Weights of a small transformer language model: rotary positions, a variant of Muon for these matrices.
MLP neurons of a small language model. Each row is named by its layer, matrix (down: output weights) and neuron, and shows model dimensions 512-639. Each number is 50 + 12 x the weight over its row's rms, rounded and kept within 0 to 99. A neuron's up and down rows have the sign that makes its largest values positive.
A block is one neuron, or neurons of one layer that tend to fire together. After each block is what it responds to, as a language model described it from the Wikipedia text at the highest values.

L5.down10:55 37 32 40 55 58 50 51 59 56 44 54 68 50 54 47 32 32 80 64 44 55 78 48 57 60 56 58 45 71 32 55 44 60 64 62 51 28 45 45 21 40 44 64 56 48 42 57 43 67 53 53 50 47 46 51 48 53 43 70 56 25 48 65 57 46 60 56 37 56 64 53 52 52 36 45 54 60 41 45 71 48 59 31 57 54 55 73 53 45 40 41 47 48 22 58 52 37 69 40 67 42 75 38 54 58 49 49 61 32 48 46 30 42 77 73 57 36 70 39 35 34 46 27 54 44 42 46
L5.down183:70 61 69 61 47 41 48 41 58 28 57 25 63 46 48 56 57 66 50 49 41 76 60 60 62 45 45 61 51 40 48 53 52 59 50 37 44 26 68 40 41 47 51 54 41 37 50 40 56 56 41 40 32 68 46 52 51 43 34 54 49 52 47 58 50 46 35 60 30 62 66 47 79 49 56 43 59 28 46 28 56 53 33 44 50 41 45 50 36 61 50 50 53 39 28 52 39 52 61 77 68 46 51 66 47 46 64 37 53 24 54 61 48 49 46 46 66 56 53 54 54 45 45 43 60 25 39 51
L5.down833:62 20 51 66 36 54 52 27 50 29 58 58 58 40 48 64 33 35 65 61 58 57 45 74 50 56 64 61 54 41 50 72 48 58 44 48 42 55 39 40 57 36 36 75 53 59 66 38 63 38 51 59 63 47 40 43 50 65 34 66 49 42 63 68 45 47 68 62 59 64 70 53 49 54 59 67 57 64 23 77 60 68 53 42 69 46 66 53 50 55 48 34 51 56 50 43 52 28 60 41 79 48 61 30 46 47 50 79 29 42 50 52 37 54 47 48 43 59 58 54 53 57 42 59 42 60 43 48
L5.down1534:59 47 56 32 43 51 52 54 57 33 65 40 39 62 52 31 40 51 50 59 61 49 47 26 45 59 67 48 48 68 72 59 43 38 54 58 53 74 48 46 52 27 46 35 66 64 47 32 52 67 47 48 43 25 39 44 51 54 65 53 51 56 40 29 51 36 64 47 38 40 50 41 72 49 51 46 60 52 36 51 73 64 24 46 54 50 28 54 43 51 47 42 68 51 33 59 41 67 55 58 35 40 62 69 55 50 80 64 55 46 46 49 30 61 31 35 58 41 59 48 57 60 50 62 39 54 56 47
L5.down1699:70 32 74 57 53 53 60 59 50 39 81 35 61 62 59 47 42 56 72 53 59 68 61 53 33 25 59 65 66 42 53 45 67 32 42 56 53 33 55 44 50 51 55 64 23 52 46 44 40 45 30 51 62 63 55 54 35 49 62 67 37 61 61 52 37 51 12 61 52 46 46 43 54 44 44 75 55 34 44 61 61 41 52 54 45 43 42 64 59 63 52 70 18 27 54 54 55 59 55 47 41 40 44 56 70 29 50 58 44 32 58 38 62 47 40 72 46 55 35 40 35 60 60 63 47 70 60 65
L5.down1713:54 32 37 65 39 52 52 22 44 47 40 41 57 54 64 32 46 64 57 49 60 79 38 44 34 54 49 59 44 47 48 49 69 22 36 51 56 40 55 55 57 52 69 45 52 61 45 44 65 39 54 34 32 57 66 56 57 53 54 47 41 59 46 38 56 38 61 48 36 52 42 42 60 55 56 50 61 30 26 49 47 63 57 60 41 61 44 46 41 41 59 51 54 49 32 39 20 40 41 41 75 42 35 58 64 38 29 43 63 27 60 69 57 30 63 28 38 64 56 59 59 59 58 22 80 49 57 73
L5.down2019:53 78 65 66 47 19 64 41 40 53 53 50 44 59 58 38 33 67 45 55 63 53 55 29 42 44 51 40 48 32 39 38 68 72 44 65 57 55 60 45 50 50 51 43 46 63 57 55 53 45 48 41 58 53 49 31 57 68 47 28 45 67 57 25 52 54 67 52 37 57 47 47 48 63 57 50 41 67 55 68 53 57 64 47 41 52 56 33 37 39 32 63 51 51 44 48 60 59 51 49 50 43 52 56 62 62 41 58 43 63 48 57 55 51 45 53 33 55 64 52 61 39 35 50 56 64 27 55
L5.down2294:47 39 50 71 49 59 75 31 34 51 61 47 42 63 42 45 39 68 55 39 52 43 57 28 52 46 51 36 71 46 54 49 46 63 48 29 44 42 64 55 50 45 65 63 52 45 64 39 52 71 32 41 41 45 59 41 72 51 50 43 61 75 71 31 54 52 51 65 31 59 53 45 34 59 42 61 46 40 53 35 54 42 58 48 44 49 30 48 67 60 42 49 58 52 55 46 39 74 70 59 51 41 49 60 36 48 34 68 55 66 46 48 52 49 45 74 40 45 42 43 57 70 57 29 57 68 50 55
L5.down2449:37 34 52 56 32 68 42 49 36 54 61 57 57 50 67 55 48 54 61 35 53 52 54 60 51 65 51 57 29 47 37 21 66 42 63 32 53 35 47 59 69 43 44 26 54 41 48 77 34 50 51 36 52 77 59 57 49 61 44 50 39 52 35 54 56 52 44 51 59 45 66 64 43 81 62 53 52 29 38 71 63 41 54 46 39 56 48 68 55 51 48 50 52 25 61 36 40 48 54 51 58 48 43 52 44 44 49 61 65 54 59 45 52 53 39 55 25 53 61 44 18 39 66 60 47 45 35 48
L5.down2492:39 35 49 45 51 65 44 62 64 44 55 38 44 66 54 45 37 77 49 53 44 55 45 44 43 34 42 65 59 62 48 46 43 35 69 61 68 48 57 61 48 30 91 66 47 69 18 22 45 67 48 52 36 25 34 47 59 67 50 67 58 55 60 38 56 42 41 81 34 55 51 46 49 54 55 21 54 26 41 55 43 36 51 53 54 47 15 33 41 52 68 52 43 16 51 72 60 59 63 46 58 53 46 32 35 26 51 34 48 44 41 49 63 58 41 64 66 43 41 65 42 52 54 48 66 45 72 56
L5.down2520:62 58 40 50 38 60 67 40 48 57 37 40 41 51 57 49 24 33 60 51 48 55 43 67 44 38 62 45 40 61 46 43 64 75 68 53 47 49 36 36 48 45 48 47 57 74 67 58 35 57 46 64 50 55 32 54 38 54 50 41 64 50 47 58 65 45 52 45 36 64 48 42 60 39 44 45 36 41 58 47 49 37 38 34 59 48 38 52 60 43 50 46 48 62 53 24 62 37 44 40 50 51 43 59 56 50 52 44 51 58 52 51 62 41 31 56 50 61 30 76 51 37 51 47 34 67 53 62
L5.down2706:51 86 58 49 36 58 41 34 44 65 44 47 60 55 56 37 81 55 70 52 33 41 43 29 42 62 55 37 49 52 72 43 60 54 45 51 41 60 42 42 71 66 64 57 47 61 44 28 72 51 42 50 33 53 65 40 68 62 49 35 54 41 55 43 74 57 71 37 87 53 61 45 65 41 42 52 38 76 55 47 33 41 56 56 45 61 38 61 61 52 56 58 54 58 55 35 62 49 63 53 54 62 53 56 54 48 60 65 68 73 42 53 79 34 52 56 41 58 56 43 36 52 52 38 56 54 53 51
L5.down2747:48 37 20 63 54 32 53 63 40 44 64 48 58 50 57 29 80 54 51 58 57 47 47 31 32 64 49 61 79 44 48 59 64 65 46 66 63 38 57 34 43 40 53 56 60 42 41 43 46 34 47 54 60 37 59 56 61 67 57 52 53 38 48 70 52 59 54 58 60 64 72 40 39 19 63 44 51 37 55 26 29 38 63 65 65 63 46 55 67 54 36 32 56 54 59 56 60 52 57 32 47 50 56 31 57 51 48 54 39 50 56 42 39 34 55 53 38 34 41 50 71 45 56 63 63 46 48 71
L5.down2759:57 56 70 35 58 39 51 63 58 58 44 42 55 67 57 56 54 77 59 46 50 39 60 41 53 35 57 35 57 26 50 45 77 46 47 58 38 52 54 44 51 42 69 49 56 46 40 65 58 54 45 33 33 59 52 48 39 72 52 45 39 63 43 53 39 56 42 36 57 71 52 89 53 31 54 68 33 59 61 58 57 63 38 39 34 55 63 42 44 42 55 55 64 63 59 47 71 69 51 53 48 36 64 56 55 33 54 21 66 50 59 55 58 36 59 66 39 54 37 07 54 52 30 54 60 30 58 57
L5.down2797:55 45 38 25 42 36 75 51 32 45 45 28 43 57 61 48 80 44 36 73 59 53 46 53 52 40 36 39 44 49 61 45 45 59 47 55 60 39 38 63 53 48 57 40 22 38 60 48 47 46 70 40 49 42 53 52 54 54 49 45 36 37 45 61 62 51 73 19 43 41 51 34 47 63 60 39 52 80 49 48 60 44 67 39 46 59 56 40 43 64 57 32 60 50 52 53 49 35 58 39 45 35 49 35 51 26 41 52 49 46 53 54 46 53 27 46 60 73 62 36 61 41 47 83 64 46 26 43
L5.down2889:73 60 62 73 38 38 32 46 58 51 33 65 27 47 58 62 40 45 39 72 71 32 39 42 56 46 46 59 47 47 47 49 53 71 41 71 46 68 59 40 47 43 57 52 48 32 18 42 47 43 74 53 64 41 62 67 52 59 70 79 42 37 52 63 69 50 38 32 41 79 53 51 56 74 45 36 49 34 56 57 59 34 71 60 52 54 46 39 29 53 40 44 47 81 36 22 44 56 57 44 76 50 68 46 43 47 37 62 32 51 56 56 70 40 83 59 39 56 51 63 45 51 58 45 52 37 48 45
Responds to: Loan, fee and date phrases

L4.down1639:28 61 54 48 60 65 37 48 36 34 50 62 53 49 37 62 60 38 68 78 44 55 27 60 52 61 52 62 69 50 45 48 55 42 28 24 46 66 46 65 41 60 40 75 58 51 53 83 41 43 35 49 30 43 63 65 49 44 47 41 63 60 40 62 50 51 57 43 38 67 46 40 43 62 52 56 64 59 45 53 49 48 47 52 42 45 73 59 67 39 60 37 51 72 56 57 42 47 60 63 58 46 47 46 66 38 46 64 45 54 79 59 55 27 40 39 45 63 67 33 45 65 37 53 54 56 49 50
Responds to: Mid-word fragment tokens

L5.down298:29 49 22 49 37 47 55 46 48 43 50 71 88 48 64 49 41 37 63 47 56 64 56 43 37 61 51 64 63 45 46 52 46 59 44 44 53 45 66 75 56 64 31 39 62 32 52 52 51 41 40 52 50 54 45 63 41 28 63 43 74 54 58 45 73 71 62 64 39 44 45 36 44 57 53 52 44 36 58 51 70 29 43 39 47 54 52 41 36 51 59 33 41 43 32 48 52 51 46 39 47 70 73 49 45 46 56 45 42 37 83 42 47 40 51 58 77 39 40 51 56 36 32 64 60 26 64 68
L5.down1133:64 54 50 39 30 39 39 29 37 57 48 39 48 47 64 53 42 56 33 51 50 55 52 34 56 53 63 45 43 36 46 60 72 48 52 47 38 56 53 50 53 44 28 54 25 33 50 42 34 48 41 48 65 47 58 48 42 46 44 61 61 44 77 49 59 44 55 43 66 42 59 41 45 38 48 59 57 41 27 66 56 53 51 64 61 46 48 61 38 65 41 66 68 30 48 60 63 51 54 26 60 29 30 35 21 42 49 59 43 51 56 64 39 51 60 44 55 52 47 52 60 40 53 34 49 31 54 28
L5.down1271:57 62 55 54 39 23 48 53 41 61 48 46 45 38 42 39 60 52 42 38 65 23 41 31 52 45 35 50 36 46 60 33 50 50 42 60 26 46 45 53 42 57 58 54 59 62 52 47 52 59 49 62 36 50 60 52 43 53 42 35 66 62 30 56 37 51 66 31 69 41 35 41 52 37 29 26 53 41 39 54 37 53 34 46 45 46 59 66 49 32 43 55 59 52 34 58 46 40 47 43 45 48 57 33 39 50 55 38 61 70 87 43 59 43 54 55 53 36 63 26 37 55 39 45 45 40 33 56
L5.down1377:57 45 52 48 70 41 45 34 64 55 34 47 64 48 60 45 51 85 53 38 43 70 84 38 56 44 42 39 61 39 59 39 58 57 69 56 30 37 50 37 56 36 62 39 43 55 67 63 48 41 54 32 51 64 52 76 75 69 32 37 46 59 55 50 54 70 44 53 51 36 69 39 68 60 35 63 49 46 44 53 31 58 29 59 53 17 35 53 75 62 60 37 54 47 62 48 44 51 48 59 46 33 45 41 53 44 39 59 44 45 56 41 56 69 32 51 59 28 70 26 40 52 57 36 61 42 45 54
L5.down1444:51 75 45 48 62 58 52 56 57 55 63 54 55 61 51 57 41 69 61 25 52 47 59 38 45 55 46 42 59 50 47 39 36 61 48 52 47 63 80 26 32 51 44 34 68 27 54 48 62 54 63 37 35 66 25 45 61 62 66 51 45 54 71 46 54 56 24 47 39 57 49 32 54 43 42 50 50 63 30 57 62 23 43 59 69 46 57 56 61 64 46 56 61 30 69 35 59 48 66 68 46 39 59 63 37 35 50 52 48 44 51 49 51 67 44 45 61 55 43 73 53 38 50 61 38 49 49 68
L5.down1561:42 66 30 60 29 61 47 50 34 44 35 58 70 48 36 68 37 63 56 42 46 64 57 63 48 30 24 61 40 50 39 57 51 60 48 64 32 52 59 34 68 54 45 45 47 59 73 61 66 58 56 75 40 47 78 47 78 37 53 53 65 53 52 45 51 17 41 42 50 39 69 47 35 76 62 54 50 30 58 73 45 42 44 27 42 51 41 37 47 55 51 44 44 52 41 67 45 54 51 54 65 47 51 53 64 65 45 44 46 71 61 22 32 59 39 55 48 42 30 46 64 23 54 56 43 48 60 42
L5.down1585:28 65 44 51 40 46 57 35 32 34 53 55 50 47 50 52 50 37 57 36 42 42 79 43 37 53 58 51 31 47 43 53 67 59 49 43 31 56 47 44 38 49 45 60 46 57 58 52 48 50 77 60 46 45 50 40 39 45 49 37 48 47 58 54 37 56 51 51 38 62 61 47 60 56 44 59 47 39 45 43 62 51 55 62 44 46 43 51 60 43 30 53 41 51 59 37 45 52 61 55 31 72 55 34 59 30 43 45 68 43 44 43 50 70 57 23 51 45 48 93 42 40 55 55 63 68 49 62
L5.down1789:53 55 46 36 44 72 45 43 43 46 67 42 27 59 43 52 43 43 57 42 58 43 29 55 44 48 43 51 59 50 42 72 46 63 56 49 61 50 66 72 51 75 43 39 43 60 40 59 38 49 66 59 48 56 52 57 58 51 16 54 50 55 47 66 42 40 63 42 54 48 58 56 47 48 33 51 19 30 45 48 48 29 31 49 27 33 57 31 58 28 42 34 38 27 33 63 48 75 69 47 67 43 32 34 45 58 57 58 34 54 52 61 37 53 55 41 33 53 58 55 64 28 39 78 47 69 50 56
L5.down1978:39 51 57 56 59 42 50 55 34 54 45 68 59 58 38 45 45 57 62 41 35 44 40 31 40 53 55 57 64 48 44 60 49 33 56 72 65 55 50 42 50 53 33 31 14 71 33 47 52 47 55 63 42 62 69 62 54 69 60 32 48 49 47 57 63 56 73 62 49 53 71 49 56 49 41 38 23 45 60 33 45 48 59 47 34 38 50 54 49 57 53 39 67 47 35 54 53 54 56 56 48 53 55 46 70 47 64 47 56 47 39 46 55 55 59 60 62 37 29 29 73 37 58 67 46 43 41 62
L5.down2337:33 60 45 54 58 45 51 36 29 73 44 69 42 36 65 73 42 57 42 53 55 34 64 58 59 29 48 55 41 56 52 43 49 42 46 40 54 37 50 41 57 59 66 68 47 39 51 45 63 48 51 51 51 57 56 53 46 40 47 62 41 60 54 52 38 64 49 54 38 75 43 42 61 46 20 27 59 32 56 62 54 57 35 48 53 46 68 73 44 51 57 52 29 42 49 48 26 21 33 43 58 49 33 52 37 50 52 62 69 48 56 41 58 57 46 41 49 40 53 41 64 58 57 50 52 46 45 45
L5.down2479:61 56 38 51 51 45 62 44 63 59 57 72 72 51 43 59 38 52 63 35 53 31 45 52 57 37 67 72 79 41 53 31 53 34 31 38 79 40 57 37 51 38 29 48 51 43 29 42 46 43 38 63 53 70 62 54 57 58 39 65 48 41 52 36 42 38 36 42 62 49 48 10 57 49 58 56 43 57 39 41 66 51 55 45 64 59 51 51 19 42 32 50 55 40 28 32 64 35 44 51 53 53 51 55 53 77 28 32 75 35 41 55 37 35 52 46 49 66 45 43 51 52 48 49 52 53 55 40
L5.down2599:47 44 27 24 61 39 50 30 47 57 53 49 50 66 29 54 62 51 53 35 58 56 46 27 22 42 66 32 31 47 50 44 37 49 29 62 30 53 57 63 68 59 32 44 49 43 65 34 58 52 55 40 56 45 47 38 54 38 58 45 41 40 63 56 40 45 32 45 48 46 33 56 41 48 55 60 36 19 35 56 35 35 48 56 41 34 51 55 46 50 62 54 55 48 49 73 71 49 56 39 77 43 60 57 66 63 45 44 64 52 45 40 49 50 41 50 54 48 54 59 48 48 36 45 39 42 55 42
L5.down2718:57 62 64 57 73 45 47 39 69 60 44 65 36 58 50 50 72 35 51 63 56 51 40 45 44 46 82 46 45 36 46 37 50 34 51 57 48 35 57 65 40 44 70 78 59 43 57 41 33 45 43 48 38 50 59 60 51 51 39 54 78 34 73 70 33 55 46 46 41 44 36 43 50 66 46 57 49 40 49 46 53 54 55 67 30 42 47 77 71 55 97 48 65 54 44 72 67 56 59 64 52 41 44 27 58 67 32 49 48 53 53 31 52 45 54 65 63 62 55 58 44 46 45 60 36 57 32 49
L5.down2770:40 67 65 42 45 45 72 32 44 77 44 57 37 45 51 62 73 34 42 63 54 23 73 53 37 50 64 62 56 33 28 75 76 47 47 43 43 40 59 54 54 47 43 42 33 47 46 62 61 41 53 56 27 28 41 71 43 55 56 52 49 28 43 44 47 42 46 40 43 42 29 36 25 51 67 30 41 48 75 61 67 34 50 57 50 49 46 62 61 58 46 54 52 52 46 52 41 24 54 47 41 46 39 42 46 41 55 54 33 63 44 47 41 24 40 25 30 54 48 57 43 69 60 57 52 56 48 67
L5.down2821:38 61 35 44 53 39 38 67 53 37 52 44 47 43 46 63 43 54 50 43 30 40 40 62 43 67 52 51 29 46 59 54 68 50 66 46 52 56 27 51 52 51 80 54 45 93 48 58 36 56 44 28 49 73 61 64 47 51 69 40 71 43 44 23 41 38 59 60 57 48 49 45 52 37 24 39 14 48 44 38 35 59 36 39 61 55 20 62 50 48 43 41 47 52 42 48 52 57 48 50 20 60 43 51 31 51 55 64 47 59 66 64 69 52 49 33 59 63 38 42 57 50 38 64 31 51 52 56
L5.down2941:51 51 70 49 38 60 28 61 59 40 18 45 32 43 46 56 49 51 48 49 38 53 53 65 56 58 59 47 33 51 54 64 55 50 45 66 34 30 43 76 44 65 67 28 32 72 73 58 46 53 51 71 56 60 49 46 68 45 63 50 80 58 47 29 48 56 65 35 62 41 42 57 48 51 37 44 56 42 71 33 35 51 45 56 60 41 59 50 67 50 39 37 51 65 37 11 41 55 65 76 49 53 55 42 68 38 31 73 23 41 51 61 33 37 58 31 60 55 33 61 44 58 32 47 45 42 36 63
Responds to: Mid-number digits and script fragments

L4.down1053:33 55 45 59 58 40 40 52 75 54 63 36 48 46 50 45 45 61 58 33 58 65 65 42 60 61 57 41 55 54 45 78 65 49 48 58 47 53 51 57 68 31 34 38 40 55 53 49 45 42 48 64 31 51 51 65 54 68 51 64 62 55 48 61 58 43 63 36 52 62 27 53 56 23 57 47 48 30 45 62 72 31 45 45 70 43 43 45 44 49 44 50 59 45 54 44 66 56 43 39 40 40 48 58 43 47 44 54 60 36 35 41 65 53 68 53 58 39 60 44 61 60 37 51 67 45 36 45
Responds to: Day number after "on"

L3.down1259:59 43 47 52 37 41 50 41 59 43 60 61 66 45 68 63 51 44 41 40 39 68 65 24 58 43 32 50 55 41 59 56 46 50 53 69 65 65 61 44 28 39 44 32 56 51 66 65 36 49 55 60 19 61 42 50 69 70 39 66 51 41 55 64 30 42 38 54 43 33 47 45 50 50 64 25 46 40 55 61 38 53 45 39 56 60 43 41 56 48 48 38 39 67 75 47 36 54 42 29 71 53 42 36 43 57 47 49 43 52 57 52 78 53 60 61 58 30 51 50 37 42 65 51 65 51 42 49
L3.down1394:42 52 45 48 65 48 71 50 40 44 57 30 66 53 62 46 61 57 46 43 59 55 44 59 24 42 57 60 36 34 53 41 43 47 41 64 57 38 60 44 42 43 54 48 50 74 45 56 55 42 36 51 56 63 38 48 45 54 45 45 65 53 56 37 51 32 46 81 55 59 29 77 49 48 68 62 39 54 45 34 40 54 38 45 39 53 57 39 28 44 46 20 57 66 47 48 73 52 56 44 48 81 42 60 57 50 43 45 58 47 55 46 53 33 45 65 48 49 58 61 43 55 68 57 51 28 20 57
L3.down1432:35 27 61 58 61 64 57 61 31 57 73 38 24 65 70 56 71 45 55 42 65 51 68 44 37 57 47 60 52 68 50 37 62 65 51 78 54 31 49 55 54 42 42 63 50 35 40 35 48 46 38 35 64 47 48 46 31 53 47 52 54 54 46 51 61 51 67 56 33 43 45 56 55 68 68 63 44 45 33 56 41 45 30 62 46 65 49 66 39 52 43 51 57 52 59 51 63 47 50 60 63 37 47 27 48 56 42 51 25 56 55 56 59 31 44 45 40 46 68 60 51 26 36 52 32 46 62 43
L3.down2129:25 64 42 61 32 40 40 79 75 49 31 40 36 37 57 73 49 78 43 34 64 51 27 50 59 44 48 33 71 55 68 35 53 34 47 41 52 36 59 45 44 64 39 67 34 42 47 46 49 58 37 57 69 57 49 55 47 54 29 34 65 37 66 52 60 42 47 32 53 51 70 79 53 48 51 57 42 35 60 39 39 53 53 43 42 56 40 52 66 43 49 42 50 50 64 32 15 70 48 67 46 35 45 61 37 31 42 45 44 48 42 71 56 46 44 48 49 51 46 67 54 48 60 29 42 42 65 35
Responds to: Infobox number formatting

L3.down1110:48 36 46 38 61 60 69 51 43 47 37 38 42 59 37 65 44 45 54 37 55 51 63 42 63 48 23 62 52 46 45 55 65 48 50 39 53 44 46 56 29 34 38 45 43 73 47 56 69 52 41 35 70 51 48 37 72 53 65 34 56 47 64 55 70 53 47 49 61 53 39 47 39 44 65 50 51 59 29 34 58 55 35 64 59 60 53 52 59 51 40 56 57 51 33 60 54 51 45 62 65 59 40 59 44 36 67 61 30 17 39 53 48 44 43 53 45 39 56 60 41 49 53 36 60 46 30 60
L3.down1388:55 60 50 45 52 74 27 32 54 45 58 28 57 66 51 57 50 56 66 35 63 56 49 60 67 42 56 47 67 70 47 38 71 59 52 40 22 74 55 60 56 37 80 40 44 49 50 59 45 54 32 40 68 52 51 45 53 60 60 51 68 52 46 51 45 56 43 69 54 49 59 46 66 37 65 35 65 40 75 29 50 72 63 44 54 76 36 38 45 31 66 69 57 44 36 56 61 53 46 71 28 48 22 54 52 54 47 67 48 31 49 56 45 43 53 56 51 45 53 46 64 59 46 54 34 41 55 54
L3.down2385:59 51 51 64 45 32 40 53 77 54 42 62 72 40 52 35 28 45 59 42 51 59 47 45 60 57 36 49 49 52 53 35 54 38 56 62 44 73 67 40 63 57 49 52 51 44 34 60 49 84 35 50 59 37 37 60 34 51 55 49 60 69 34 60 32 46 53 37 44 29 55 62 61 42 50 43 61 50 64 60 53 39 54 53 61 74 59 49 74 57 43 68 53 23 56 40 55 51 48 45 57 59 53 31 55 50 63 72 47 52 47 28 20 46 35 53 38 49 52 56 43 69 52 44 46 68 55 40
L3.down2622:49 52 34 83 46 63 45 41 48 40 77 46 65 46 63 47 46 75 29 58 65 54 34 63 43 31 52 37 65 54 35 53 37 35 60 56 34 54 54 56 17 52 48 74 30 69 61 55 72 69 42 44 47 68 52 40 49 46 42 58 60 43 61 45 42 46 67 58 65 18 35 47 57 29 55 66 45 64 46 42 18 62 47 40 79 47 42 42 74 51 52 60 58 37 60 68 46 41 37 50 31 63 43 57 60 44 62 34 60 39 50 44 48 51 53 59 50 33 53 39 54 46 39 61 61 43 50 40
Responds to: Day numbers in dates